Weights of a small GPT-style language model, trained from scratch on English Wikipedia: 4.16M parameters, learned positions.
MLP neurons of a small language model. Each row is named by its layer, matrix (up: input weights) and neuron, and shows model dimensions 0-223. Each number is 500 + 40 x the weight over its row's rms, rounded and kept within 0 to 999. Numbers have three digits each.
A block is one neuron, or neurons of one layer that tend to fire together. Before each block is what it responds to, as a language model described it from the Wikipedia text at the highest values.

Responds to: Word-initial consonant clusters
L2.up30:531436529483476485529512538478469532464477470476490520503499561594475471459449550539470478529486455525592492458579544517444514417489576491499541498540481510433475567520537537492462425459441505440578479485526471511541517515459504442453466480557539448440552484596541479518523522452500431494502533505396454518451514475489499448396512444575553547485509539522484511575441535523516503596524510445458504498565489456508595472552501533442519510521501530498506456475474485518499464543437538533479519454545496490468479478532524452499494562519463473560567507505515473441491539495500539530477529473548461469499503546489486553476574523461508519594539531428474519476574534506526469534487
L2.up44:495534460445440496481494437461470410484447466484456448429470569572442629506564502497473472525538480500473611486503513474454475465555502551548512533484397486529502486567541538498478509483482514549513444442481479534477552508509474495436444456577547542538539476526496524538514493477592471438463532554522501502457512544501556511512441575541433441476535492486491512483481548502563541497513523468516497529504549522498493479505455529507505534480452507473586580536440487479484471536477445512455494536567540517520475491508481557544478518510463494571514488472504522450504476448482490471528536501535571539503544543511508512500589466415530503469534446548508514570408427472463509563488
L2.up52:493541530494531496472484471494532542442496502474474557450487454488514492524493536535500543485451442479514533479475519488521480458576453569595524487577510506512525450553487464507455494553417545472547481494530471511613466510482464561411500409430473499464514486522542489503437522480466466490442500500429408515425514525539518459530447521527505509541519476557567506520468478496535542439461525489559585435496535495561545472512504563530503526521432509475526506471522527541555555480519495550429514456518486490472493508529542491440511503562513467469489569513441552466516571521522525541551529450460485483455572475493550391444534512404509532514570542502523535536484581548550491541492
L2.up123:483409555448534576505498504509480479560486460470448503528468569553467558512487521519472467468493503442503471468517543549526590527559487486497565499523456493478469523496540469480502481505439524460514418477524517504470474484550549457477493489478474513569467542504571541553495494521616418471575485497499552512533451453535452532416566459547498513516605512554437514526457537504504476428453451498534500527460521411554512511519520556488498458541532553428584462460494435474515512520551460482446502525511574456528497514484607492481563534500473529539539485460468478503525526562479531578496491507496495450533472562488532528515503457569494471565565457513467510485492510472428504437467
L2.up188:538458526498541500483452455516432447536490481468427517542506523556604470505529507453539552454519442449484533473537510511479491495508536524513504545479537572518518473557586486551440421445455450476582504460485453490473539456552479537420540470509497473485573524555488482505483532486603450466549455544480456469419498492558553505513481541505469536506508494493497467534504484521523480494558495472595484472451543450506498478446491596514500441549453465435579491570437481558487540550450484478484520456473561492467477454492489477545505505578530540519540545506524523511531514550453513517557507520452514579490450526515548474481564485554550479537522505508519580497452483540388508516452
L2.up193:535444518516518500476502569578513533459485423484445544513494510563526537541540502508469521507474502492503535431523527529475494502449474495577468459527496505597467518545498497572514512546403526484459497445466469476525496511453523564475489445477525418440483489478571526452500538462581469489539483492462521546475506541519549489465519481426501557494576602478510465483497502479507575475505527500421562591511570471506544550406513546541398559425513557560498514518481545498505528480524459491560495511556525501486553483470497479448512513452457512547463503487568524486530548428459513545579517482470561534451560463510538494523573443484530492561536499482532545476441557525455491511506
L2.up213:554543530494546470542474492488566517489481502470439453493482482559470547439495556549511486499455471484486580476397493526470515534425525575533531552514474395542540469530550532567499493584477472519456436432494498484452472540478481433480471451461508524500555494542553519510549528535530559494488457473493534496512547536496517509475457466451447531550480492496494524444482532546543525442534432483446507535540582561534503499429485523522427595534482461445592487494498501476477464489511494504484528510547549533464519504543485558497518559540440485453496516493471590545514498415502479568571515578445469506480541470491474514546522449419504442465560426450468496498465490521471477561521
L2.up237:545436401531440520459495435547451472422514502467492471489440518596475520504563473449467530540473490521522589421530459469468527517515460506497530467559510487515488524561437554478531431485472562492539478400555516499544554556518510456445441466543501495466594485488506556535582524517572402557528478441504461527478545509498532453430512513514517500521526639494476492470455519556547472515541515506548552480503532450541478462498471525446468540508531511520568489501453546477515536489492446520474412494531547538552499457551529497492436488470450506547462580529491495511528463466502513477451526518506581461482554472529497465488542518476558529468523525480483503485499442476517475451490
L2.up260:468462494476547549545508489489513427457533475466511491590509476529446476547459504478570508549482530512517445476555522573539592507456473412487539489568513518475387507436456525460515486458439497482576479487525488499497519460425490480464496509555482482492434486545536452539512506479583520419458501520472554606471511486496515482538540529475540480508489549501433446449474501577580515573543469513449507460494497428576544526504542503539537502516512581460443530473546519496455501480445509463520424479508552544557483571458557451468473534534572514545599495458507543502540493483459465563487522489485539464480520460456436515507530471491532531488528493512513481470533531466518522432441
L2.up277:518482398515498443469474496502537464500511442461499455538475488536457493494453554516440495559426492483531538486510457521467524539503480501526455584468488503471472434538494482528499542451459499463493481462522513453504512528521492561485470434501534497477582471512493483513473555550466424547559510467403481516503565602555507465478474490486504547475546514574465435481550471508491494519497456433572517505564504529537515466461536552483522533500559515467575434498550438458495493484537474484499574451481487545499468489571502511533541587555508521537458579548584567464519521486517475496523461514450539494487583505557521439546619472452548576492532448480558528452448531565514521503513
L2.up284:482467533480441572528532496509408486576479461480447481451452515568471497487518531499467500493436532447485432448511526486520523599486497543477533514451514542436503443572456436500487473532512458481535465464572478486550489417478496485546541512470447559474488552511544575524529546563542457470585495464480546494486469539434516537474552513465514484431517497531527550444504469534465517503507507542485569514487559473529493473398563548550457472426497563433488415515510501564496494476498494484474494519496551574434473506505560527511516485491452479514513444482506572428539479562519521527509530507490542572498518507491436550433440454555559445483559497508520559487440458492517462447491
L2.up349:561482451501433557510446511497568525493560427464499547558486458472473485490505561513476431496541528463529586450458491545535513507472575437492504538553527495480448461491473490573484502470417507476554472468560522505486428510513466441450465505489473460544484508484569511530515525541517453577497500489446572553501509556524523484510565487497519487538520483513513450474470472509444429369551430452571466505596473494497474467463526531524544520530466515497562470483492430496487515504523505500498547568547553567514495479492492496497522517604515523512520566560545460489538529502516473552507500556446481451535470539500513426551558459482542547508541472539560538428413520493549535458470
L2.up353:516487445435503565445480452545438538464483515472454516505482495613493531549474584509466531466481506487506608435501511475451533545478448524545495562494473487511528492550416518542492446457444504507506468472518492506532480507501514434502421423515480595519563512516529486493524545524621430521619481480490491462487532510529515460497493489525456580532549540546448484476437523509482532525537498467479537496483590433513538447421537553491460497487466535435537457477505487461552518473568487459454530481535481551469485472558541521531582550494476509545538533510535579486484489473507476497459534465447563526491524517541501492457609505458495507493540488456509555515445509474506514471447
L2.up358:453411500467487560550536426461478491531515478470486507554462568597457566500478557452511538543526474538508467454552513510475573553528477419550551549497446485468433531510474480475473476490495546476537424451529491501516520489515460473517529449546477525505470520550573514538553619451587410450557504506507481498498496527492485506510478468580477584424541530525453531445482550513509497489549550467473514510500517395518583521520521516491472551535473508460498453470450473458496536462519467453473545498543487481517475569548565458466483611499482566552522509494497469478486468542449418520459455489499539460467504510493504502483591478491594461509512474489533502489492492503487527535453
L2.up363:488418542488494543591514559556453468510526427466429472540498457510513525495463535486531461549428550493560529408502589539421610498492549489571518495523472511515455512486560472460468513467402506510510515555561510481469518523475551494484496484511545469482452473509568441530482514513515476494528512497488502483373509487490462511446619573460533522548630535546436463474557530529514444563503505555492513488509471445534554463494495596460537466457489521497543454451518478490524481502505495482502505418520538496495548468528550513511535526452447463491539503509531548477571526514478502512523502477477521452552495471477463480483537469528554432543534548515471512487513537530505539493433
L2.up388:483500484517473516557495476523470476538414445479480503496468564587477556513503536477501520502421526451491550461421494532472533541476467498568497536544429492519429498549469497522415474469512504551560471449544519497534446451468497454458462467530512563503496463537504472474464501507551485497524465523502483538419549524536468491514560535415523554484566483523505480458469530508517533469489554555481515494470494468525459459435583545463500511519511536452504454506518482476409487435529526529463533483544522511531458518500527585460507530522474497557543473424518531439480461532483469565510510456566530477536545535503522534451595445485656435474566441521531535564481552542544453525457

Responds to: Prepositions after clauses
L5.up120:552520443511451496440581562464522476479518486470509432512548485533511484434427546503539452496485472493549584571583515525496542523479513478546444514528418499443568497493573495514516560504473503470564489498514498487451524419445454551537516495519482515382527474522558532467527448424506493497487458540481492474489546499481561494550515461491470521463484554534474527432567523512488596483582507423511500548550458470497549470501547487490500467477528453498524467525515503474508536562528534453494539452521458477461465442558490457507474514484461471463551516503547571409537517513502503529484464531515513444410569514511550597509480500450502523542455458500556575529459592519502505484541
L5.up144:468528419482511430517533522476441492551452461494504460511486560521492542488524532523484475524482458543471542520546527517524480473472520561499493464506433502481439503495513516482486510455563462454562425485554511470481543397510485551457500473562480477479507503494478534499508492499487542491490520508443501529494521550489569503505480494516459438465509514456449526489606492611520561381439475447462513565492554389485534552540486461477510533474511467506594512548548542489515502500557501420426480512478546522450515491484585460501493492478472471488510422464533512499626491532580489519518456465511541490464481517491558442509498518484562484499520421477595554416495547508501550522561
L5.up267:558537473456466462459423507434498476509469444496539453536454486529500537416494532539438473471482435524447540577509497526506548449532481522463450492519440508511451463549528436518530547553507498482517482467471406514525540489429446446486466473495417494523502553512464500475556480489523526508470490481523452521537483485486478498484524492556455529491454498498449456467488465604468512495492413534458580498531532460543493477535553472493450562522534546528564510483532482538538535526590487481462464557515544638490486520489606472508462560521526491440463516474500493520623475516545427613482510482495572490487489574525486472496501487499483454517479531520492547501423529524520563509502
L5.up317:485492449502504394478528472477589457442489510459483489480494466512518483522541457515497520595463400476455530548535538521544555549486483463497452513525490512552495419468480493508520512551522515462514482501457489502528525511469482497494499515500457503453535448555474532512472553548463516537525526466511448539462438639481504497536514436462541427500480472538541558457605481512537540480486426487434544553501545509565478537455517467561525560547460521443583556472467535570499484542537513492554454523534525565512529523538465431493517575491484499441453517443538551477521475547519496515511571505539580522490474513539479449487486487408504523466501553589505492546522554522499410481488

Responds to: Mid-word fragments after short starts
L4.up153:475473489474533494563505553469509524432535472480478510500497529539460509559504478509508478618506521516522491419482502464461520565437492468509488516509482524518397523512457528537562549465449596446488519550568523494471437447498483490475470428512505485522448561564503526506520561535519494524502536585514512477482450508470527461488540554494536506514589632530511473509453461504549488414533466470483537462585486510527543520517564465446443568508482569438496436455562513490523577459443515564529519471556521493504489508494518428470574567470525530561516514487478458571517510480488478504442483477459592491512586489469470502502572479487563500512513519532523478463468480504448452487449

Responds to: Preposition "on" after verbs
L4.up241:481550510501546459474492526494473524530457451466512582491473463543555508395564498476469494490414508551504482510552563498481569489460473534465489538412488526589477486554515546548479528514500481421564519538526428508532500481468479486505467495517435531400493540466446495494507556549589480483580468420498511518558474492552532518447589460461528556489532480547484506491504437551490516505434516486521530590508523539504487466408550539549506543463519537464552494538459472543493497521518497560434507565527489575456501516519539433482467457515484474494515580492508543461491458505508448553538543556553490450558552511509501427518493513412485511552519484485512488445479524506550491557434

Responds to: Word-initial "cl" fragment
L5.up19:498467503429601444486515508469526547479459480479558561585503560540497466495505510514534469523481470492510480472513542554521468492480491506496449459456456496441484492435510517487530546478473461492414412561463499516435468465533490515507532485513495568530453452491523433547485479471515526514472474551466606521513478474510479495441566464438429496488481546567490472485503535493553483427485472514558466506492485481532530542526541492516458529514492521450508453454482405463486559528563547469528599598527543488543559492480532514518548507483529567479502510504567559431502465456475479518530549497526520491535491380551523467569541491408519459527518477513520500522450597549434534539569
L5.up393:481378516518491507490472431483496447507504517477476495484520511540517496516499493546497497563524513522535436466446537527539541551462582495548528536457533562457525491556474493469504537497474528488544474469469482472459543479532474433501532480514521508426424561540465510499427501474557555557523416515517521527475442463546505504481623476511501528511501545548423411535568559482518544448520527542516545471468506486555560548489573497477489519552511536499532409551459465502502492528475507553478528517471496460505477471470570465499506463474493521562545458553449504520514524418485530491567504507474550525541511417471561582557553479404478487532547402481505447518506514593459485541481
L5.up414:471448462540542507556458442481481539489511484468448491597499559540427487485491511535534527509454527483556436452503540474421601452521499447526571530454493494436548546476517476514475480475458544461533531572459462453523532513528523531520493456539540478524490466593541466482395539535609440416492520525486517512472486465534438488509638492477489545488536520555520455429449518499514583505550504536488546493508483521495575517520541502462490516484509502456531493455492477474545516485494483450515523438513498451482495477526531492506484554487549579522512508492545514454468443492448513514478565506557491498608514488471495511553502435526524509475537490473536448457568539563469422564473
L5.up416:466497521465549506555453546475527555402538480474462513516517587557517496409492515546506472491523499469536433543549574537444462546449534444470564475443583573513494496479455509538534464529519473504451495530560415469525522465482482539505468426505512552493480500544528499488476530496489547522483482543461543482457454468487461565506581531489508540549505537497497565449488441556514481442512445496509505511541528480513593491475511523495409539478553574434520495503545508514530518484499486447608504411549512400475549470457570466464514483528408569440488513503473532519513495451473539521538521544509498501507552454497491485540459409531464436429494480481490502462472489492444511488540

Responds to: Spatial prepositions and particles
L2.up32:456515535467482455485476491509521556445497420480491500519499492472572490479579499476523450496518413468476509497485480537485529514497491535547472551576496451488527445548465561571435488518497436406476492432461480516559463483439478453507515525524442521543535562493495510438557498463541489461470506486486514472470572519556549495470486468472518458494486482526505529515564506564526478490485523508496521523435516444494484463427528517570465456465484532481620494509469507577492510522587525552472539528487558574462504533465596598501601590432493481487470447505568516466513507570484507597484554425516489473486503444521467430514501507508526447547487522469486505509480567495534569517532
L2.up54:531478488498462485537461387542473455489519522481467525497518478517549554505500532495480518455582540479449547520522462505508525553484482481540482545522476452494414508491486600538486489427447491392513443442479505417523468514561570445467451459544555446481504460516474483571496508510496470525473470441442527484489562564444532477505470542455514545505459540486503431486551496542543484533409521562552581451525487390513553530527569473527456532548559547490521513535464558490494498498534477497510489531480525530433534476473529502459461490503566555457479459505497478526519539505461549581521425464483490547498493513525543504551447452516509515626532460470518482501533561521545455535535
L2.up129:402549447516524485464477467502603463550487407472484531511489523525500506471590584463534489506526462461427527576482533577499445478534468533529506516484433467526481439512502570554504517477498479483511521499498522469502443497447459536480438451482453456524508535534492503506436476542499524566487411543434542488465532474534519516478456540498446516536459487525458479452550465530499559506505540443474487504480479515472536532464475515491480555512512570423576466498491551567486468488538499537481441512551485569466488458521528515489497449500504517565526483512579527487573579482385416542530557491525516491483528461515567503490531484449567520516595451524507533523505557589520464560492
L2.up138:503480518495462501550474529454437563506558479488477496558468520526492560460502447509523436547464523520466534440504456457465551540494463495472490521544499469515462505538468496516432496461510458515465488507565493557561482473453471462446540488535474525468503550546562498478586490495555513460542520472479458493520502587473481496523534457552484504446522494499446516439525528546443460587470526561470503558565594467526498470444560474545542536445427543469540517462492499524558491482558467492500564473488503563453493553553517503509537542478436489444476457560584499380588507539570483485498504463489516441475537505523460477475406515528565459464479436494496572449536468579554485481444
L2.up164:499502493490521481537482524486484517526530516475545538543493522580464452400483494551446522512456506588457495482460514489434589562515501447521497576491492475522493490545469500557450490528504518439499543492533471536494392496545438514463480515459560569515491526500512530463547502475505475521530543535466407458519476571570531477511516431431496524539510497504524486478483502559489455493532545544529609533519593445540505461441548459459526526506477503476487552463467463518508493467502404530509571465432496525482540522521565563432477497539461535432436480384487467451560469535464494499495485526558473437474515471503475451474513461532561456557501507416528527535440513538538531446507
L2.up186:530524512495541516494500471466487527472470463472466534449499481521523447454541556499534558488467488556488471528455555525500494480555505488469510547570509472470491503560584489495454461503493479459560486508524470553496482409516475470446475513557521511437562561554482453468574450433513500473520430493435434478484518493490488499521462458484493497535548490579458515551508526531499509517510490506594478466533538465545461458426497508596491550501424525467499504440439516534579534560474476494473515458524505463523503556498576545493495494460510504574548526430495533413596456523559497531499625592543497507469456461493484454530490518480480488580495457500474575467417537589457493517460
L2.up195:507531445476555437474541482519522502519512507468535551480491566630536463468522555553469516504451427438448529498464535588447511523454451539576443585461461438566499430568552507522488409546465469431537534481476504453518508498467506507519483450580503529460489527488489437528485537572529473487501410451527560483586501550420493520442517510444454557509461488555532520523545473526487484592482464569449567482552472449520519587438537487578522528521461496545486492518534508531546492508461468492505494509524481503482460501541506478500479531499480540573464485506495519440508484522515472534565500502540514506476483491507479510524496512390473470559559457524510497472488541570462477504506
L2.up201:499544481525527450455534468425483573424505478465509533460486520554523494434521532463503485543486476546468483525529472520517504500498461544512485570461476486585528436493494489527505514578519503427558574464485492486519523471455443461536567514541478582420559578481540523456538545522555470488519465463526549531556562525438533499475549460448498574456492548571526487455548481544501510512499523508458511534520510463512530516472574485584469529388524537485461485548465495551561462505592511461550490526570436530520463513491496503486470447430450472544472479551457579429480480491522491508493549532590509426424522500499467434535491472450442471519515447501500505438500507536566475492508
L2.up204:487496486462520468543500532487467487445500458472473576544522471543524474509548546445559530517442506478470463534499511522457559445576485480500511547554421452495473410536587521569444527536497432415586527476474480497501482426446491525511554534525463505394553543519481448474478465451474447416479480471416484528520508550454522498510501467490496420503471476507529469481506486577520480523453526539532489480476549426497471520451534484546453545518477524523497525544471565587531500508545509529432530528510471510493527529474557584440490415460448468481482520477491557433555482525570493600517540490530495449438487500482520432544478512528478519528538509504508509521487564562532543566535
L2.up258:453497452522469435545487520485513494567486440470513534552484551586494454452503528515563474534379512526536482504482534502459516548478548390529509554453484459506496471528482484541518508527509492488537524499504483459516545475513425515538491451530445515497519500564434517501500538489534517541595517467479541514495565509457500521483482486524521475498486458507471554501605487550429551497591524509421501513542496529441496581465504491524482582532506504470523487498488506582480471485536567521475502507484480523426503507553526508504352458420464526465518517516496542490563475447490422570522486484551496491532606509461500454503427434497512482440605446514479530500468483552528464524478
L2.up330:415558488473536476510534466505546503519441435472546569538496481545510392442570536457509483552471458543421435536534560524445534433456479470544509560515497490527477456547510499535474436505473491496558453483503489526542424504523480501479476482452528540501481531526466496485602475485483509498527458505450464457438506478437532483520490438467514569540549474585477440523497500543400524494550584413512544480551507493475483486450487525490429477492479545475475518475422565544516503522508481480478566464544481489522485555464554569578502547527499474508546516448533461457513519505461427532481578497509504546464461518551511504508546519527515540595511497488507592484535557569464487537497
L2.up343:538406485471427508473490510540478563530485426484499461496471474500483458427497521486547425497531483535486606444467465523505553528502527425641493509554540483466515549540448465510464512494435528535479526540494506493540407512461516494431565497472480463457569492496575578465455498501514504531466528536516502494463571513554553500511537515446475557513497559477525481509521455539459476519504489503534520550522535474496497425468532545577425457421483475505565473468474469513550504479556499493540498443513543550409482476461504463530474577486493490483497501538557497467486537536503457517489543493557490461511579491538501441428497447486603455441499498436520508464516551518567495538552
L2.up344:540489479508551458473482552520563544518491470471462494563498517551536475492521532493535509612450409468520496478434525521462498507477532502576443557483471528525478486513528493549561524486484454398554554463454475484465438475394517582562543496502473477442491555490468533467511502485485477525491511445469492544466467526608538541453489506485528530481501481539458521520548442540538462503522487506485484573485492447583478531467537528530430542521531552469485489438501572512424515501456528477558484489525522503592508511530507514392488462482478464564488519457477502495538497529440454521515530583512544420426520497476471438572504448496527479561550481470545489538468590532540555493484
L2.up350:488520476443465513470542442504429607548476472469507530492501519547498476467533590518569522450424464517510532549522482509533477462488500579578488520498473478451440516531496470530446501518492481462500453478466484531582443404455558451479495519550504546427527554546532411453533507417516556467542477497518522470453555590525512488526504510524495557465535503580545513526515522516495503525528536520520541535520521476482554449533600535555500455413442503485515489531494471519527496573550562477482484480573483545407437533495506550529489524449516444547507455546516490445485463561519445522478491479517470480488503532534420532469540523429499439563489537513502515423492552514493503563487
L2.up357:540520473459574498512540534443467518508460446486545503491478485569486499433522592489500478461495465470480499500510494535529573613470457510499448486459523496454518459504520528572516545482507481466496473477549461469508496448455507464428513510544446570474535531456510566552461499476520508531612487520477515476523565537468506534469510460434484487474519469564512547467552510549447543520504470528540524536504499472499531541443467487484420475469510555466463476462442476598468478477532505499483568482523531442521474546480589456533423469523414495482549526431541494428608471529511455547479468460500493465520485618527491487512508512483525434500540420528466558495455573558443464492546
L2.up437:476484492508513509544530522501476512549464439473574565521493490484493436452532537556533427531420505499482467531507524560557496480473505451513524526430477425520498521480435500480494530513508420385501550476534523473477503481493466476500479491459455514492520526508456475554485447552518498513622515505413572533535522505450454500474559418465452552481596460599499439510608481518492501463494519508449493561558492459495514574463519480538545493434470537478514482519491464512498470534544544532578529511532462538482500495498565492493528517427448504475473546528482452427561554491519472497518494527600487416532439542472513437545473496486458495566517529444476493437543570519516511494517